MLP neurons of a small language model. Each row is named by its layer, matrix (up: input weights) and neuron, and shows model dimensions 256-351. Each number is 50 + 12 x the weight over its row's rms, rounded and kept within 0 to 99.
Before each neuron's rows, "fires on" lists the tokens most often at its 100 highest values on Wikipedia text that the model never trained on.

fires on: " A", "ant", "iet", "ic"
L7.up1752:62 52 44 39 56 73 64 44 53 67 35 57 66 42 52 56 36 45 59 17 55 80 43 52 71 27 48 57 61 76 45 65 57 53 54 43 37 48 57 50 55 47 67 55 56 47 57 59 53 48 45 27 68 54 20 53 53 43 61 43 50 29 65 34 61 43 57 44 49 45 45 52 35 31 82 68 56 48 40 73 66 84 35 47 51 39 30 45 47 46 54 62 41 67 50 65

fires on: " |", "–", " (", "c", " att", "\n"
L7.up1406:45 50 35 43 41 52 38 50 33 65 62 45 39 55 56 52 36 46 48 49 63 77 51 53 47 65 45 56 39 53 23 52 52 33 50 51 44 64 60 41 51 66 32 56 62 53 37 55 53 44 53 46 60 29 32 44 30 56 88 31 59 22 52 72 59 43 46 64 45 55 48 44 55 62 58 31 32 35 56 42 66 52 38 45 58 61 44 43 70 49 47 57 77 66 66 48

fires on: "\n", ".", "-", ":"
L7.up2468:44 54 43 59 52 22 42 57 27 32 60 65 59 64 40 61 48 38 63 59 47 36 47 50 45 56 47 42 33 46 43 36 45 34 46 34 47 54 45 54 66 70 55 47 51 32 61 53 50 57 73 47 30 32 68 53 56 54 31 46 59 50 37 44 55 53 47 45 56 42 56 64 56 47 51 58 44 48 50 54 49 35 38 61 45 45 56 59 62 58 28 52 40 43 53 64

fires on: " c", " et", " University", " School", " Institute", "c"
L7.up1334:39 42 46 48 29 53 60 48 40 78 47 70 62 41 59 49 52 62 69 57 59 51 50 54 49 43 36 73 57 70 53 49 46 67 37 23 41 30 43 63 47 36 44 43 69 49 50 38 59 49 34 45 61 47 58 34 31 58 54 70 41 62 60 61 55 46 43 57 38 26 54 46 50 82 50 29 41 35 55 52 32 34 54 70 72 56 56 61 49 58 52 48 27 49 73 51

fires on: " T", " K", " power", " light"
L7.up1624:52 29 31 37 38 47 62 44 58 49 46 48 45 36 54 41 45 51 38 50 63 38 66 56 31 54 58 57 50 53 38 62 59 42 65 51 51 37 60 53 58 56 47 52 58 49 34 65 58 54 41 56 66 68 40 66 56 51 49 46 53 43 40 55 49 21 72 71 43 51 21 62 58 46 65 24 37 34 67 30 53 39 63 61 54 70 45 45 30 80 42 62 57 54 29 43

fires on: " October", " September", " February", " January", " August", " March"
L7.up1627:44 59 42 49 48 86 28 49 67 68 56 61 57 52 50 40 42 42 63 73 48 51 59 39 57 51 55 62 32 33 48 56 67 34 37 69 67 55 42 57 68 51 41 50 29 45 55 61 75 54 33 69 66 38 59 42 56 71 43 43 59 42 38 30 55 53 38 46 50 52 58 58 47 61 47 43 52 69 35 72 59 50 52 65 40 50 62 44 56 55 29 57 32 41 52 44

fires on: " M", " T", " S", " C"
L7.up2509:37 61 60 61 52 45 30 60 54 65 45 60 52 65 52 41 64 46 50 46 59 46 40 43 59 41 27 34 57 29 43 53 45 58 40 73 51 49 57 31 51 40 40 53 35 50 48 51 31 49 40 46 32 53 52 34 38 26 61 46 58 71 25 33 44 37 61 57 27 40 60 49 51 52 42 61 34 50 25 47 35 25 57 35 54 54 67 51 54 52 39 47 48 58 44 60

fires on: " a", "'s", " an", " his"
L7.up1579:84 57 44 45 45 47 60 55 58 58 57 63 58 42 26 57 48 41 51 26 73 67 64 64 44 66 41 30 42 40 38 62 25 43 46 45 55 47 43 40 42 50 60 28 64 56 36 36 55 66 44 61 44 47 53 43 51 56 67 40 41 30 50 48 55 51 63 36 40 55 65 80 66 45 62 40 42 41 43 62 66 51 62 31 64 59 71 56 49 34 42 47 39 60 44 48

fires on: " was", " were", " is", " are"
L7.up1609:39 38 44 53 56 54 57 58 51 44 30 71 52 41 53 24 46 43 54 68 61 63 57 79 52 55 56 56 69 38 45 37 65 66 50 54 40 56 52 76 50 50 42 57 56 47 64 16 68 47 53 76 44 32 53 50 44 46 29 54 48 41 54 34 39 48 51 61 59 60 41 43 60 44 57 37 51 72 56 59 64 68 39 59 35 41 75 51 71 48 39 47 42 63 41 20

fires on: ",", " G", "L", " 3", " g"
L7.up908:53 53 33 69 51 62 51 63 67 48 48 41 24 66 63 36 50 51 47 51 50 44 41 43 46 49 41 47 31 45 67 64 56 31 57 70 56 43 49 54 68 67 48 30 77 25 40 49 51 43 46 31 47 38 38 14 61 60 58 63 54 43 53 54 58 46 69 60 52 36 65 44 36 35 55 30 51 41 39 52 44 44 42 58 42 78 28 57 35 46 48 62 41 35 26 45

fires on: ").", ")", "-", " 1960", " 1984", " 1985"
L7.up821:54 45 57 38 48 39 46 46 53 66 45 49 36 57 50 60 64 72 59 46 50 56 45 42 44 59 78 55 47 53 32 43 36 67 39 59 37 52 62 47 61 53 28 49 63 27 63 29 45 43 47 59 49 63 61 39 57 57 40 49 62 60 56 67 58 58 75 62 47 41 59 54 65 48 73 63 39 42 52 48 59 32 77 76 45 48 47 51 56 45 42 61 52 51 20 44

fires on: " Pro", "'", " in", "\\", " one", " '"
L7.up1559:27 48 54 51 33 41 56 60 30 65 43 54 52 70 71 34 63 64 57 68 46 51 52 60 53 52 41 46 41 42 40 57 57 37 48 30 55 40 54 57 28 50 46 73 59 32 48 42 62 57 46 37 51 64 25 35 58 40 57 47 53 48 49 20 43 46 42 65 48 50 63 43 50 57 40 53 71 66 29 45 77 55 40 38 22 60 47 58 57 54 65 35 30 40 30 65

fires on: " T", "″", " K", " W"
L7.up1692:70 71 52 45 59 50 63 49 43 49 44 49 33 67 69 30 38 21 60 58 29 65 51 51 71 41 44 62 54 60 69 52 37 53 72 48 34 47 73 30 60 40 65 46 42 29 48 50 54 53 48 60 58 60 34 48 50 48 66 57 57 56 47 47 58 69 77 56 42 36 55 73 37 38 49 59 51 45 63 21 49 52 52 53 30 51 41 22 54 48 52 38 64 69 56 38

fires on: " |", " One", " den", "est"
L7.up2458:63 52 48 40 36 56 65 39 40 70 62 64 57 58 40 61 50 28 57 33 42 41 64 87 46 31 59 41 61 48 46 44 62 49 57 50 59 61 32 59 31 58 61 43 55 49 34 65 70 52 56 43 62 71 24 50 57 38 54 52 82 49 40 32 56 42 46 52 48 50 60 67 58 57 61 52 47 54 15 46 50 54 56 47 49 51 38 47 68 47 47 43 25 67 47 48

fires on: " oper", " transl", " gener", " separ", " don", "duc"
L7.up2206:50 41 60 55 54 53 48 47 56 38 52 55 38 32 51 62 51 28 43 32 64 50 40 52 62 63 51 60 50 43 32 57 23 50 23 50 27 68 54 50 49 56 41 70 52 27 58 49 36 47 54 44 64 51 50 45 69 59 65 37 51 43 50 55 56 50 45 43 39 44 65 37 36 48 34 45 56 65 40 46 58 41 51 48 37 53 78 52 61 78 38 34 57 38 57 46

fires on: " 3", " G", "3", " 1973"
L7.up2065:45 66 78 63 61 58 52 37 49 62 42 59 67 58 47 37 45 48 52 72 56 41 42 43 69 46 64 32 38 46 41 66 65 42 58 49 30 30 75 54 46 37 34 42 63 83 44 54 75 50 39 44 60 53 53 27 54 69 46 61 70 47 58 46 43 61 48 52 56 48 36 37 42 36 41 45 64 59 49 48 55 34 62 43 46 45 31 46 65 41 39 33 44 62 67 57

fires on: " b", "b", " Car", " December", " o", "B"
L7.up2172:52 49 67 55 58 60 43 34 61 74 47 49 39 59 44 57 55 44 42 37 59 40 22 34 62 60 53 47 90 61 63 22 40 41 56 50 70 55 35 53 56 34 49 57 60 48 58 62 26 64 51 64 58 32 44 52 52 47 68 47 61 47 61 55 50 48 57 40 42 55 38 25 49 31 51 50 62 60 75 46 51 25 31 44 46 41 76 48 43 49 25 29 56 51 60 53

fires on: " the", " |", "ens", "w"
L7.up849:52 39 65 43 37 38 60 45 55 54 61 41 42 51 53 53 59 32 60 46 55 34 63 71 48 38 43 24 47 59 46 74 53 37 45 62 40 45 76 43 56 37 49 38 60 84 49 46 50 59 47 57 45 42 63 29 52 70 46 70 52 53 62 44 64 43 34 58 51 61 81 50 47 35 53 39 60 53 65 46 70 66 31 52 50 34 52 73 44 52 61 64 48 53 31 41

fires on: " n", " N", " m", " most", " pre"
L7.up1280:46 56 52 64 56 50 45 54 55 66 71 51 54 62 48 52 47 52 47 54 59 47 65 51 40 61 37 64 25 47 30 57 69 44 44 70 53 45 48 45 54 58 36 58 41 56 46 49 30 52 35 59 43 51 58 66 40 42 43 65 55 28 46 54 58 48 66 60 68 51 81 52 64 61 38 43 56 57 62 42 67 51 65 45 54 47 66 48 51 41 59 42 50 41 51 41

fires on: " F", "F", " f", " De", " G"
L7.up1015:68 49 57 29 46 66 44 58 37 36 38 44 56 42 56 48 48 65 46 75 48 31 50 36 40 62 45 48 35 40 50 61 37 37 47 39 36 34 74 60 37 62 32 63 66 48 28 68 53 33 71 18 49 50 47 67 53 74 60 43 30 55 43 46 71 49 48 46 64 45 40 58 30 58 42 50 52 65 36 63 66 55 44 22 48 39 47 73 51 43 45 45 55 47 28 34

fires on: " T", " t", "."
L7.up1356:56 48 53 72 59 23 53 48 64 31 53 52 44 56 57 46 25 41 66 44 34 34 37 51 65 46 66 42 48 70 52 45 46 41 65 50 58 50 43 42 44 61 65 45 39 21 62 33 56 39 25 40 44 35 34 41 67 51 37 39 64 70 27 71 51 54 59 45 61 63 51 51 47 50 64 54 47 31 51 35 36 49 61 54 29 58 26 59 39 51 34 63 47 62 54 35

fires on: " Ch", " ch", "Ch", " gr", " T", " Rec"
L7.up1118:31 51 45 38 33 44 50 39 39 48 60 59 48 48 70 49 64 40 47 62 43 54 37 45 38 54 57 53 57 58 72 41 49 22 30 67 59 67 50 35 58 39 53 52 71 52 64 64 59 40 29 45 41 46 48 51 39 70 75 48 42 48 39 52 34 44 47 47 53 53 50 76 29 44 58 68 52 23 50 41 49 48 55 53 59 67 64 52 50 69 50 65 51 72 49 46

fires on: " the", " V", " P", " T"
L7.up2461:56 46 56 58 36 33 55 45 60 39 65 60 55 51 75 58 67 44 31 36 55 35 49 63 32 65 57 55 45 75 49 61 53 64 53 39 41 56 72 61 43 44 54 45 27 59 60 39 44 53 48 60 43 45 60 90 30 57 51 45 41 57 40 54 45 49 52 37 42 55 53 25 44 60 47 50 78 49 45 52 37 27 70 24 43 49 55 68 49 66 52 65 54 46 40 45

fires on: ",", "y", " under", " O", " Pro", ":"
L7.up238:62 37 68 68 47 73 41 44 38 56 68 47 30 67 61 59 59 50 40 40 38 53 53 44 46 27 33 64 36 60 41 63 44 48 60 50 53 39 60 41 44 54 38 44 55 46 44 44 58 50 54 36 61 26 52 48 49 61 62 38 43 35 48 52 57 63 61 53 64 45 58 40 71 74 38 82 44 42 48 44 47 38 30 71 67 62 38 52 57 42 63 63 14 72 53 35

fires on: " New", " C"
L7.up2319:58 37 48 80 44 70 59 41 37 52 40 47 67 40 38 38 42 47 53 43 69 47 58 45 62 50 70 63 66 61 55 54 46 47 46 47 45 49 47 61 28 67 54 53 46 51 65 61 58 44 52 59 67 45 38 62 34 67 64 65 52 56 65 56 39 40 45 60 61 56 56 33 42 44 56 46 45 33 49 34 34 57 47 62 65 52 49 61 45 69 42 57 63 59 40 50

fires on: " on", " d", " –", " l", " released", " of"
L7.up1513:63 43 47 30 53 54 41 38 43 29 66 59 62 47 55 76 39 32 24 48 60 34 35 53 65 60 40 69 37 54 53 66 73 77 57 53 54 66 73 60 47 50 40 57 40 49 38 35 62 55 77 69 44 50 51 55 79 72 43 47 58 68 56 70 49 47 49 67 51 40 48 42 48 44 51 63 56 55 67 50 54 26 66 40 69 57 33 74 46 63 64 44 46 63 54 52

fires on: ",", ":", ".", "°"
L7.up2364:44 53 36 43 55 25 55 33 71 50 40 53 59 61 38 46 68 52 39 44 34 51 53 59 40 52 34 36 40 89 70 30 61 40 43 51 48 46 46 65 61 61 50 57 49 51 60 56 33 54 49 47 48 52 50 27 45 56 34 57 29 56 58 50 58 54 46 45 32 33 34 65 65 56 81 54 51 37 42 46 79 70 57 57 42 54 62 57 45 47 51 41 32 46 51 50

fires on: " R", "-", "th", " early", "enth", " late"
L7.up1321:42 75 61 54 42 20 54 58 43 60 32 62 50 41 36 64 57 49 49 43 63 43 50 51 54 48 44 37 69 60 48 48 33 49 60 37 54 57 45 36 49 70 47 61 75 58 53 46 53 34 54 29 47 59 56 48 19 48 31 50 27 49 67 43 50 44 50 61 46 73 51 50 47 36 48 34 26 62 56 42 41 41 34 41 62 68 44 55 62 50 44 49 54 45 62 47

fires on: "\n", " F", " N", "F", "===", "od"
L7.up765:54 42 36 56 31 45 56 50 46 41 59 65 73 61 59 55 42 51 68 69 54 48 75 63 45 57 77 35 43 29 49 50 27 46 39 43 50 69 67 77 36 47 18 60 59 36 54 15 54 45 57 46 62 33 41 36 61 56 45 46 50 55 42 53 36 42 47 31 64 79 47 39 57 59 55 53 57 51 52 46 72 41 43 49 54 45 44 53 44 60 50 45 37 38 48 49

fires on: " S", "y", " early"
L7.up823:49 53 72 33 58 54 40 35 43 28 56 51 58 33 29 56 57 67 47 39 41 55 52 47 45 57 59 69 55 59 39 37 54 62 54 62 61 48 55 36 43 60 64 54 35 55 49 64 55 59 39 52 54 62 54 37 42 50 45 44 55 62 55 46 33 52 19 63 56 42 75 48 40 37 48 68 44 57 66 47 35 48 30 52 66 51 50 43 58 56 30 77 35 64 48 40

fires on: ",", " were", " are", " be", " being"
L7.up1326:50 50 32 47 53 55 49 23 44 68 52 41 54 54 45 47 46 34 53 41 42 46 57 69 47 51 68 60 59 46 55 34 56 55 55 59 47 60 47 52 50 68 35 41 49 66 54 34 53 51 33 54 55 58 66 50 17 62 53 41 45 50 37 34 64 44 68 50 59 40 54 56 35 66 71 44 26 62 37 36 47 34 42 64 41 43 36 49 62 56 35 61 57 55 26 58

fires on: "-", " |"
L7.up1488:45 51 50 39 58 56 37 39 41 68 55 64 53 45 50 41 50 48 41 41 33 57 37 51 67 32 68 64 38 60 56 61 42 44 48 58 49 63 51 58 38 47 49 55 54 29 35 38 53 43 29 65 64 51 52 21 38 51 76 57 51 40 38 40 70 38 49 69 22 65 66 56 49 50 60 56 42 63 53 57 50 49 49 62 41 44 36 46 46 55 31 14 67 30 54 46

fires on: " of", " The", " the", " by", " on"
L7.up1737:44 41 74 30 45 41 63 69 46 44 59 64 56 54 78 58 35 47 58 48 61 57 41 45 50 59 43 33 59 42 32 33 54 53 33 33 52 46 58 49 43 42 21 53 52 77 55 36 44 35 40 49 52 70 43 65 61 59 47 47 34 44 67 60 70 49 48 43 31 51 51 40 36 63 64 57 52 40 79 52 49 27 43 42 49 72 48 36 54 39 68 66 45 39 70 46

fires on: " N", "N", " n", "n"
L7.up613:66 27 45 47 47 38 52 52 58 58 38 75 54 54 42 41 57 41 65 48 25 65 50 58 46 50 58 32 63 53 56 57 44 52 46 55 45 44 55 53 39 45 73 35 43 22 48 46 69 40 54 23 59 71 54 34 60 80 44 54 55 36 49 35 36 41 27 44 53 62 51 47 55 58 36 52 35 77 26 38 64 70 52 61 50 27 34 44 47 25 69 76 42 55 41 54

fires on: " of", " in", "ar", " C", ","
L7.up924:63 34 56 45 58 37 40 53 66 56 40 64 52 45 40 45 39 63 56 51 59 56 67 55 47 40 43 64 49 41 82 23 39 52 54 37 63 56 47 30 50 60 45 53 48 41 69 62 57 64 39 33 43 31 54 67 48 45 60 74 45 58 49 30 41 53 63 56 64 46 59 65 57 29 76 50 48 61 30 46 42 74 68 73 59 62 61 70 52 46 26 63 68 57 51 35

fires on: ".", " f", " |", " F", " on", "ed"
L7.up2317:38 33 57 47 50 36 42 56 45 34 52 38 56 48 52 49 54 42 52 36 40 58 48 48 57 45 40 52 25 60 56 35 73 55 60 30 39 58 66 40 56 43 33 30 49 37 50 61 63 50 66 48 43 28 29 56 37 87 57 27 55 42 43 52 67 49 43 38 64 60 45 61 66 30 59 54 33 42 47 48 52 32 52 31 59 19 55 54 36 41 59 42 48 48 62 48

fires on: " in", " to", " of"
L7.up1349:57 38 50 44 54 58 64 47 63 41 50 53 65 45 62 53 38 50 59 30 59 64 36 40 41 47 29 32 59 57 66 54 45 55 45 56 41 33 60 37 53 46 45 66 67 33 69 44 64 55 55 52 53 36 45 37 70 50 42 57 43 57 72 45 25 69 48 45 59 58 49 51 71 33 63 37 53 43 51 43 59 44 50 54 61 62 61 52 72 50 45 46 72 67 52 55

fires on: " co", "o", " al"
L7.up907:64 58 47 50 57 35 44 52 26 53 64 70 45 54 29 26 26 58 59 47 35 45 57 64 35 46 47 62 36 66 54 49 54 55 56 71 48 33 55 53 50 57 30 38 55 24 43 63 49 42 48 71 37 58 39 52 54 34 44 55 70 34 62 70 57 51 54 56 47 37 44 47 13 63 44 64 61 35 36 57 53 59 59 37 41 65 69 41 53 29 40 52 73 53 54 46

fires on: " man", " L", " us", " J", "ar", "st"
L7.up2081:57 72 51 79 46 38 37 51 59 51 50 41 49 59 19 36 61 67 33 57 58 70 62 43 42 27 31 46 45 61 52 58 68 40 50 53 69 51 70 32 58 49 45 58 47 54 65 46 67 50 67 42 39 26 43 68 53 42 50 42 72 72 49 59 51 57 63 69 30 45 49 47 38 43 53 70 47 57 42 56 67 38 64 37 57 43 24 73 37 39 35 54 60 41 57 51

fires on: " J", "J", " j"
L7.up1111:57 62 66 83 48 41 31 57 37 54 68 52 34 59 47 51 60 55 29 22 36 39 59 30 40 68 48 57 41 41 42 48 48 41 61 51 49 33 43 52 49 33 57 53 52 55 37 55 47 46 34 44 52 29 46 64 52 48 49 45 56 31 50 54 46 36 29 46 78 47 46 51 22 57 62 70 62 40 60 33 32 44 43 70 41 56 25 52 40 62 41 80 56 55 68 41

fires on: "–", " end", " early", " L", " |"
L7.up419:37 51 84 46 69 44 32 49 55 43 53 70 47 38 47 43 56 70 72 60 53 44 53 38 58 39 66 61 41 50 51 39 37 39 60 44 57 45 65 56 61 52 47 51 42 39 33 60 60 59 45 66 49 44 54 70 52 34 36 58 61 44 74 49 39 31 28 49 69 42 41 44 37 48 44 45 29 43 62 53 33 62 64 61 46 61 48 35 57 64 41 40 53 54 56 60

fires on: " c", "-", "ab", " tri", "c", " a"
L7.up1965:51 33 36 47 39 76 47 41 46 65 56 59 54 61 32 44 54 44 65 46 32 16 53 56 62 51 29 51 60 53 50 46 32 67 48 50 31 45 68 52 46 58 52 36 44 58 46 57 61 49 35 52 50 34 22 62 38 50 47 58 29 33 61 32 83 52 44 19 47 60 51 42 43 52 47 57 38 41 47 53 44 47 53 63 55 37 56 54 33 57 63 43 45 57 52 56

fires on: " h", " H", "H", ".", "ir"
L7.up1394:32 64 51 62 64 39 66 56 36 32 47 55 37 53 61 43 64 74 46 58 62 59 49 55 75 59 67 50 39 22 59 58 47 42 47 49 67 25 56 36 53 47 50 45 38 43 63 51 74 40 36 11 57 62 44 46 49 47 37 32 50 65 61 45 32 25 65 54 54 64 45 49 54 56 25 59 38 42 44 55 53 56 44 52 59 40 33 83 54 40 37 62 64 66 45 45

fires on: " of", " b", " and", "b", " B", " was"
L7.up1433:57 23 67 40 63 53 52 55 52 64 54 47 61 55 38 41 61 48 53 66 58 83 38 43 51 38 18 48 66 28 54 34 59 48 51 37 67 54 41 60 76 54 63 67 38 66 63 45 59 42 55 50 40 28 24 53 44 66 42 40 36 50 51 45 37 55 62 55 56 34 54 50 50 58 49 44 55 48 51 62 55 42 51 55 72 56 54 78 52 51 73 55 61 47 31 43

fires on: " N", " L", "n", "on"
L7.up2215:43 46 62 57 47 43 56 49 52 52 58 56 50 69 45 43 41 52 44 41 60 42 50 71 29 63 54 43 41 54 45 39 51 50 66 96 40 48 71 60 39 47 44 37 47 40 46 69 39 67 38 38 53 50 27 37 59 49 50 38 32 59 31 44 53 33 47 55 38 68 53 52 74 37 51 63 38 45 49 56 55 52 65 54 51 34 40 48 18 39 48 50 70 52 58 65

fires on: " A", " First"
L7.up69:58 68 46 52 57 68 49 40 42 56 51 47 53 38 45 68 31 50 51 38 68 52 46 58 43 49 51 38 26 41 51 61 45 79 49 28 36 66 59 59 35 22 52 52 70 21 45 28 53 63 42 58 45 51 63 43 64 41 57 58 46 55 54 51 42 53 47 45 62 27 50 47 35 50 45 57 61 46 43 36 47 68 56 53 42 32 41 17 33 36 65 42 52 64 59 47

fires on: "'s", " the", "ens", "rick", " his"
L7.up2118:64 55 43 40 46 37 63 48 59 55 37 51 57 45 37 48 39 37 51 33 42 56 67 59 43 67 40 45 57 62 39 54 41 41 45 46 42 38 55 45 51 47 73 46 61 52 40 47 59 36 55 47 33 65 50 50 53 64 56 44 48 62 55 70 57 55 72 55 60 56 54 45 44 39 50 60 61 65 58 58 73 49 50 51 30 45 55 58 63 48 44 63 54 69 40 31

fires on: " H", " St", "M", " R", " M"
L7.up172:35 56 56 62 41 49 49 64 67 26 34 61 55 52 70 36 36 53 54 45 60 48 49 46 66 68 41 65 54 33 45 43 48 50 46 44 43 28 63 45 51 26 50 52 34 53 55 54 41 56 58 29 69 43 74 42 40 49 48 39 42 37 25 65 45 56 60 42 23 48 51 40 29 48 44 58 60 25 63 44 52 57 62 33 53 45 48 70 48 42 52 51 50 48 71 48

fires on: " Re", " (", "g", " re", "fr", "'"
L7.up874:55 66 64 49 46 35 56 37 62 51 39 22 80 45 68 48 56 46 60 42 53 45 43 42 62 16 53 30 45 32 49 55 55 58 51 63 50 35 51 42 41 56 59 50 62 33 53 47 48 50 21 55 63 64 25 40 42 42 46 57 67 43 65 30 54 34 50 59 39 53 46 48 58 28 56 53 53 47 46 44 59 54 51 40 55 51 66 40 54 60 34 44 60 51 56 57

fires on: " l", " sp", " he", "L", " Cl"
L7.up1420:30 44 52 39 67 87 37 61 65 38 28 59 55 64 45 63 47 44 52 35 60 28 64 59 47 58 56 55 53 33 36 61 59 47 42 31 64 61 56 37 54 54 31 35 56 63 52 55 23 70 72 37 52 55 60 58 56 36 61 30 61 53 41 73 38 51 56 56 57 51 39 56 48 47 32 34 51 62 43 17 59 52 58 64 37 51 45 51 53 35 36 47 81 43 25 51

fires on: " A", " Mad", " Sh", " K"
L7.up1426:73 38 71 70 47 66 55 71 44 56 78 57 48 43 71 40 58 48 46 58 48 33 35 52 31 44 48 53 54 67 49 44 65 58 54 58 40 63 43 65 57 51 63 56 27 59 39 78 56 57 33 81 69 44 50 39 50 51 40 60 33 53 41 47 88 40 68 42 40 36 61 37 52 69 49 58 23 38 56 29 59 53 59 54 68 76 70 63 69 56 28 36 44 45 44 55

fires on: " j", " R", " J", " T", "J", "j"
L7.up804:38 40 59 57 64 40 33 64 38 49 40 55 63 57 55 45 45 57 51 34 50 36 55 45 57 36 42 64 62 49 25 36 41 65 47 38 64 56 52 43 80 50 52 41 54 63 76 58 61 59 37 60 51 53 60 50 46 82 69 37 42 50 35 49 41 44 51 48 60 42 47 51 56 59 53 58 71 55 33 65 60 53 59 56 69 59 55 41 53 43 64 45 55 51 50 65

fires on: " and", " with", "W", "R", " w"
L7.up1252:57 58 56 62 52 58 41 64 61 71 57 52 49 41 67 38 70 51 41 61 52 47 66 59 66 45 48 42 57 55 41 52 59 55 38 39 64 37 51 63 35 64 71 36 43 49 50 43 44 42 40 33 58 54 53 58 59 68 70 53 30 43 34 45 40 58 47 36 40 50 61 52 32 56 18 66 69 46 61 46 65 63 50 43 61 66 54 28 35 61 62 60 58 17 44 51